Weights of a small GPT-style language model, trained from scratch on English Wikipedia: 7.29M parameters, untied embeddings.
MLP neurons of a small language model. Each row is named by its layer, matrix (gate and up: input weights; down: output weights) and neuron, and shows model dimensions 0-127. Each number is 500 + 50 x the weight over its row's rms, rounded and kept within 0 to 999. Numbers have three digits each. A neuron's up and down rows have the sign that makes its largest values positive.
Before each neuron's rows, "fires before" lists the tokens most often just after its 100 highest values on Wikipedia text that the model never trained on; "fires on" lists the tokens most often at its 100 highest values on Wikipedia text that the model never trained on. A number after a token or word is its count.

fires before: "ord" 25, "og" 9, "ent" 7, "on" 7, "k" 5
fires on: "ec" 43, " rec" 29, "c" 15, "enc" 6, "ept" 4
L2.gate346:485503530450483515465477441472524551476469452462490559530618470510594473556564529497467485437430455414545442496503503491553503462507357480513560400571499586549496509519482435413487526421553477460490504550530438544507492506523531552500493582505567414514510442527599483479548512503481510557464516541516510616573449482503528467529444426626508449440592562528422541514517522544460451559496
L2.up346:506494538434468563502442512520471483459482523491490530462550534540604532451530528505525490548493523512520490574521497584478504488475475503568529419497527481573504523491529510525358559479446403487457510457456388439570515514411489547532598542544634521538535535510468456575474529567401413505425485492431570460507491417570538444542498481489479452458488479437498557519430383431505521499457
L2.down346:448413567541498522476478530539484487495504458372499481408569470537554563345548478625617528541455435530577454508583499563498479462460517459407490455432506560575505552456576457451487553418485484551482497506530444511501545485528531406499379574524616403467493524516523532532566508471516551459533433488498520494522444539490501542470542456555631517418534600528522498487440484498455500548495

fires before: "t" 25, "ts" 24, "ter" 10, "ces" 4, "se" 4, "o" 4
fires on: "our" 38, "oin" 18, "igh" 11, "gh" 7, " bet" 6, "pl" 6
L2.gate307:428471514510452503410538444485433454554476467572434548489484554457550478551452494540546463500457464590499397662457516491456540451575610488475554563511511579545526508541575415505522528568529479497577515517444568605502501525543513525574513531491451500479584536461516511637563468539533515443556548520509425607525479454476402542543512361536486521497614471546438518429495503558441519506498
L2.up307:444593518464582574421576488479452389551525562489552495487496498408562341519487576572528516524491442471521486590569476490472372549463425525490571521470550458497530585534527450460533474447547530491469441500466426493565484584492508570529499521566505477366460496457542528450567532388513520559556573497502529548498375464524452466568602510420476523528555535540523544503560467515548443542508
L2.down307:457434466524503476400524540563449560593499517515496549510489526470469494540468486538524528543411605491563477536566460509472467584451464555547449543469517438464480580475478501528503562523524538470543564502554435497468470441499594489512610486597394525448474517554532534515476527480536509510565448469412453512565479403544485480525523597496456529631513541466506438444528448504380457476459

fires before: "ry" 25, "y" 13, "c" 13, "le" 13, "ri" 7
fires on: " ro" 40, " count" 25, " Count" 14, "enc" 9, "ount" 7, "anc" 4
L2.gate66:479578475412557494493468597524568515461414532572593555581542443485552485473550427496483463477450553539494461461512449456535460529569539551515542502462492530565619529515568525488618514495580481489463413451454551573518503580459573534481575472403521517526418510450556451518451464513528634526450475498444504505495463553469524467539467468597395446502563423411505473488494432538525524585465
L2.up66:459513527507583448539506431507529481610530484452549507527477495522484519431493467432530482471489526505446416450520499446503522400536433462520591554507510499472549531558556515527596530417553468470543357537463445539439519504456569534465416481450610572510506511516549465584459443493543535477407504509528482468446542549499538504480497479502390486525437493379497551443458473629455549497564
L2.down66:465580538409569526547578488534497568544460419513544447508486450600427477456522457443570531488451597583433412575551487530507446407532540548513520437582516499525528435527572502511503472479494443439469466559444459527444451486523458454547475406466487579525533520486530477512493465525548571627472465506590520479525416554389497587530506459600426541498524416514582532452547542508476530459509

fires before: "ad" 22, "are" 13, "ort" 8, "op" 6, "ow" 5, "ant" 5
fires on: " sh" 44, "qu" 35, " Sh" 12, "h" 7
L2.gate476:344519532528542535574507615530490476566547540389435478513499492492492535503551501522602481525474501477499529524489489555506454420484428476507574451467464513545427488541576423546431478490576513509499399542566478520432483422650509490402500520520475471493611434472470455439490488535529553540558524534562553548458446538504480492476478444578501493629511472517488494432438465546436499489604
L2.up476:527542497444501485508509525501457549502406558483450594497471425454488524599541513588567499564549537478413558441418501546533574468499410548565536425498405479581443626541422515530523432529561460524418475451582484572470511527486537567428551464457429444527559550453485455491441593524547487555504536463389506515474509514502505459519545436483452559450515495577535471434458483610458466463398
L2.down476:473387526520502567521496495494551510618463413476532451449472549550496515486587506492506522480426570510344574567465505494539531504605497509606445527633416574472463466545481493500536483485575481492424529500599448515565523447489496480564527524455410383508535497415523535564521540549510507572557448582506479492472486489465535536457533479479555504505526605533573542511475490440483473487529

fires before: "rat" 20, "fer" 10, "f" 9, "ro" 9, "um" 7, "it" 5
fires on: "oc" 30, "if" 23, "est" 12, "ig" 7, "at" 6, "ep" 6
L2.gate651:519473572525543518453498517504501464536506427436487497528454468455517424467554397644459383545522471511553480524488519437435557461528526460554534563579572515554517605491475458504568450503444524514524529563599550547511494466522466393345509476522563444493522448568555398456472473459503478342485515581441424415507515481518512603434501446557512580650442445543580471561490523399512459510472
L2.up651:473436590494540536464515464528497447464605522566495533437503438455404460483382500555503551461521558530496448528554446540512540472482528495508479460622518493498427545469553556541490476503491430520456567444574399528445571490471542463477495562552455474498491501570511478470414507412512490504491483464489465376553480461463492428456486540504554532598399470513537475524455589499520571521553
L2.down651:433553513514517420562479593432466438373480548442519464466458483353468495474482504466466496431552460527443564446513539584501466462574427472502385510579507521472534443404532501482398510453494448456577526512485568426506488594475502460516552594582533482482435415486488521588446464512517434475579463506545457461460562469436451399573547457482508504602564602541510502472489485442446482476512

fires before: "ral" 21, "ish" 13, "." 8, "y" 7, "r" 6, " m" 4
fires on: " Aust" 29, " German" 24, "S" 15, " Brit" 15, " American" 7, "al" 4
L2.gate297:560554519532569454534430464583513548504446405510462494647499503489518573436492447574508484467524471503499489504441456538477498477538552543508541489503470475597481543460498588516424645482567516498443514450523454532522583492555475546442470507492455523526576480440397501516441548504554444490386514539479506460552516523548576456420530528444502487452500518514552520528559474537553504483452
L2.up297:536526556497485474479498589489587537437407442539451509465515482453480475528465562401518590410438507520420462483450560515529524457449486402470519539520490464491529480510515465477552542498543473512477490506487530408542557477479479482532486398536530572552507521420491481502433553481456383594507478495576479514686521434538483453556495456483564487437548477528546541487479477436560578449523
L2.down297:493511483530569503510492515529571583500522430363492428513423430469515454490542525527465536406510440519421414514436542489469471502529550319583555453456552421513485521464481556479527520478471532503487476508469585447520603527574452443505447571504454578508509459440467428540454483559476512537470476673540403481546431547560486501438522477499476501494536540573599506602527573560464540441536

fires before: " York" 21, "ent" 7, " Z" 6, "b" 6, "a" 5, "ton" 5
fires on: " New" 43, "igh" 20, "iam" 11, "sh" 10, "&" 5
L2.gate217:496509498544573584487547545478437442571474566457498454423542520466563429487363435469461555531452518512519511439513389423522468503458501556578514475526429431510521543494516555475458553420457505453463474468402579506599478424514533546437456512491456571495476474510588426412388481375544445463466384546508473504550556521553441438491457553559393526511506541488537531437511496521481453453532
L2.up217:472495558557551489426476401516464473526409474569522484475434465523557419445419490409527532506450448485485498473463494514486439476486476599580464442499481472574434548581480416498553542523526413425545473540457521491407485468495452526484530602581551392523570556486533472612536406525549460514567538523552553496513561394493532389530404495581457482498609477491515559556466478542513531593468
L2.down217:480431492547545607489550505410527473599540657575504474510574495399570434526459403539496449485495489600500529489555499577495491446435460519532428469523484435480510494543481467490511568542441523516408554467523417512431507483542506548403527564454529478509505592503502429553399464480547476558543537586514521478529538519528511461506540565559515512480529474463565539445577489493528482526496

fires before: "s" 19, "ough" 9, "p" 9, "at" 6, "ative" 6, "iz" 6
fires on: "m" 25, "th" 11, "gan" 10, "ord" 9, "tern" 7, "ong" 6
L6.gate752:477466521572468495531504548551405501497594505526507570556538501446411523476526355464452468538456537482491492543392504551449522421460447419488425459524603408504587456471463538492527533475509472589437544522475586478496555479442506492522505525478498475565448535510486570423484482487473595420469499619512433488487483438506503422494485425478467505586436499439460469398584501510467490494479
L6.up752:487459512519501517456590528391490520567484524503518460618534430471461475502526555498488498481536489423524503560417485461384414575539411508547406492522529550570539475478529533418492572537435545509561500469504475549568541497536517537476538505403541503540500568552527453511461567499563550508498425523532431428535499576462505437445477476502543497495451515524451589487562466463511586547449
L6.down752:503481568535542430532515529532573499468620447542515415435504567536493596461527462430511468504464493539380381511409423480556555475500419488513519481442508425473462537534479438509468519610470558525426532503443437510571506460491535417451508582543518476549441471549589522453519507484442459470454432526521460416465482503485547439455418400494561484510516468558470415473402442447471545601530

fires before: "ished" 22, "ican" 13, "ish" 12, "ent" 9, "is" 7
fires on: "ubl" 34, "l" 22, " fl" 15, "fer" 10, "or" 7, "ph" 4
L2.gate5:444516485564531456529493458590506449594424515552505531500440512552470556469506437542529434459448551573530465494447465498434573505531454477488515413591499419547591552541483373539530528569542463528473383623559549526518596475558480502547476459506440569482451340521490481512445504499540475403437558588506502426601562538342469469487432587525540525427503458474516514499464461493557396453530
L2.up5:521505556497499545492528468473560445562511505486439564438391451469521524494456605471482461498554396583458544462580427496534508426456621454496517506562485515548481548513568512486427499560474507555550493419451478391506444473510526568554525447552465527493476461464580481554446552466526493465527505522543450523485508442383559376498465513523549570504493495442579475562409512540552488502479
L2.down5:355544500504392469498518505449431489487453515455500503503465523500543441579465513474477448407466487461486530475525578522437565497589472409401511417572530453444507488428556418551506470520548449529461439488561458502496525599475476453632520542525469397470475564469431598480533506417506456530470451563513513444396432491512545508506459419575516508451501488445480510460486489499413499513460

fires before: "rat" 20, "fer" 10, "f" 8, "um" 7, "ign" 6, "p" 6
fires on: "oc" 32, "es" 19, "if" 19, "o" 9, "anc" 7, "oll" 4
L2.gate496:523492529483480584506492575499414413439411531453542467523522539486450541493471492601431457498454499460508463495500478532525463502532465434607458438510442545504512588364571490515593501522535493500629472560536564555449466440493405491471561559521449467491520486535545550497469477432503496433450513563501389508528490527497502484532489551533525456637476427485506445496494511472535517466634
L2.up496:450546467464478500440517557539423446535491486521436437504488467541460464477484422455506529580471500486533466607523492511540381425445553551582499395554472481582512539371568535543545503499531547554576537577546429594505501537668523479479432416589505488464479528583472531464541437546409591504437445491541528547496516396564566534456495526486549501551505475548508515447505451546518518542490
L2.down496:477426533499455540510458518458538441428529530427532463517443517520472421495438498479447540585429578449495494551568396539530364395475526537549511348496491508517533560464628495446504523520558451538569421452498498472535459521522512476504453466565477460472528510590571460543440526451466549492464444518393453554473528510487486400521456527484522525541454496398486520574516577451395485488548

fires before: "er" 16, " not" 15, "ut" 7, "el" 6, "ived" 5, "est" 5
fires on: "id" 24, "it" 23, "od" 19, "r" 12, "stit" 11
L2.gate379:442441561482493518409542554443524505449566494552415446455530441493504560431445429566528573564412421520523436491441554499426581504456492513477462442528516432516464488420501438485532520519528514421585539434550548598487505538492403555385464494509534510543445511538472448459577452579555502469521481612422519532526562495466462517439523353551414522487492468493472497524489448520504442403460
L2.up379:458536549398467548432577550509492471503607494499451484414533477433542518570460405445472526528463478470568450564557529478495513479497471477492540493519507465425603560558465490460507510403522484419517534539592494522505508439487401530589487461523498561519453473479446472443495450562431610460533457577454486529498546554522458454428553436521498465499514461491582571506531510613536496402487
L2.down379:538465524589534509508537535479531423520557415527370464550456492457529429426531499558583463515509502518323484544475500526435496441518497480473582467584532554466525506486531559496474559568565565457504626418566569477599429539429501493413483496472498493423422507547543505475497472419536467462492398539534558526521447530557468451516530452549447515566557515565492582550506482463387463505532

fires before: "ts" 15, "t" 13, "k" 13, "se" 7, "f" 6, "gh" 5
fires on: "our" 32, "uc" 18, "er" 9, "ent" 8, "ie" 7, "au" 6
L2.gate36:526484538491464480497519486480459578538479544497472473444532425538488475502451498537596490522551587593471463541555458457547398629507544440518506519458498439577469482436555468525482542476563546451528490557548485544553512489513426382441511499420541541510522494412408450496496388520392492410523467516469488598436539497454485466617520622527520487545527621538489480529513482543363557446505
L2.up36:466543513534491490450497509402519621581508577545470463486561475443475476527462506586498507500490565531471453554462569481398599476518554465440438646465338422554417512516492383487534521458521543561593520485499508519485520562471596513502508562443504582458470517500524516556577450436542455533470546507516578603512476516457508563526503548538449479504429492526509466555483583564558475477498
L2.down36:504428482458645440501482467513433423418504519512448465530453512557425509563430443387454456506432505476555437643450459531573522503478497565503532535393600564501600503460483541523537517571466524417552443383445564434442496516535455559521533467544534483570492406465580519408460486462446489546532484443551496456594463465495567475494463475515469562514514490429677541510516387473504478546547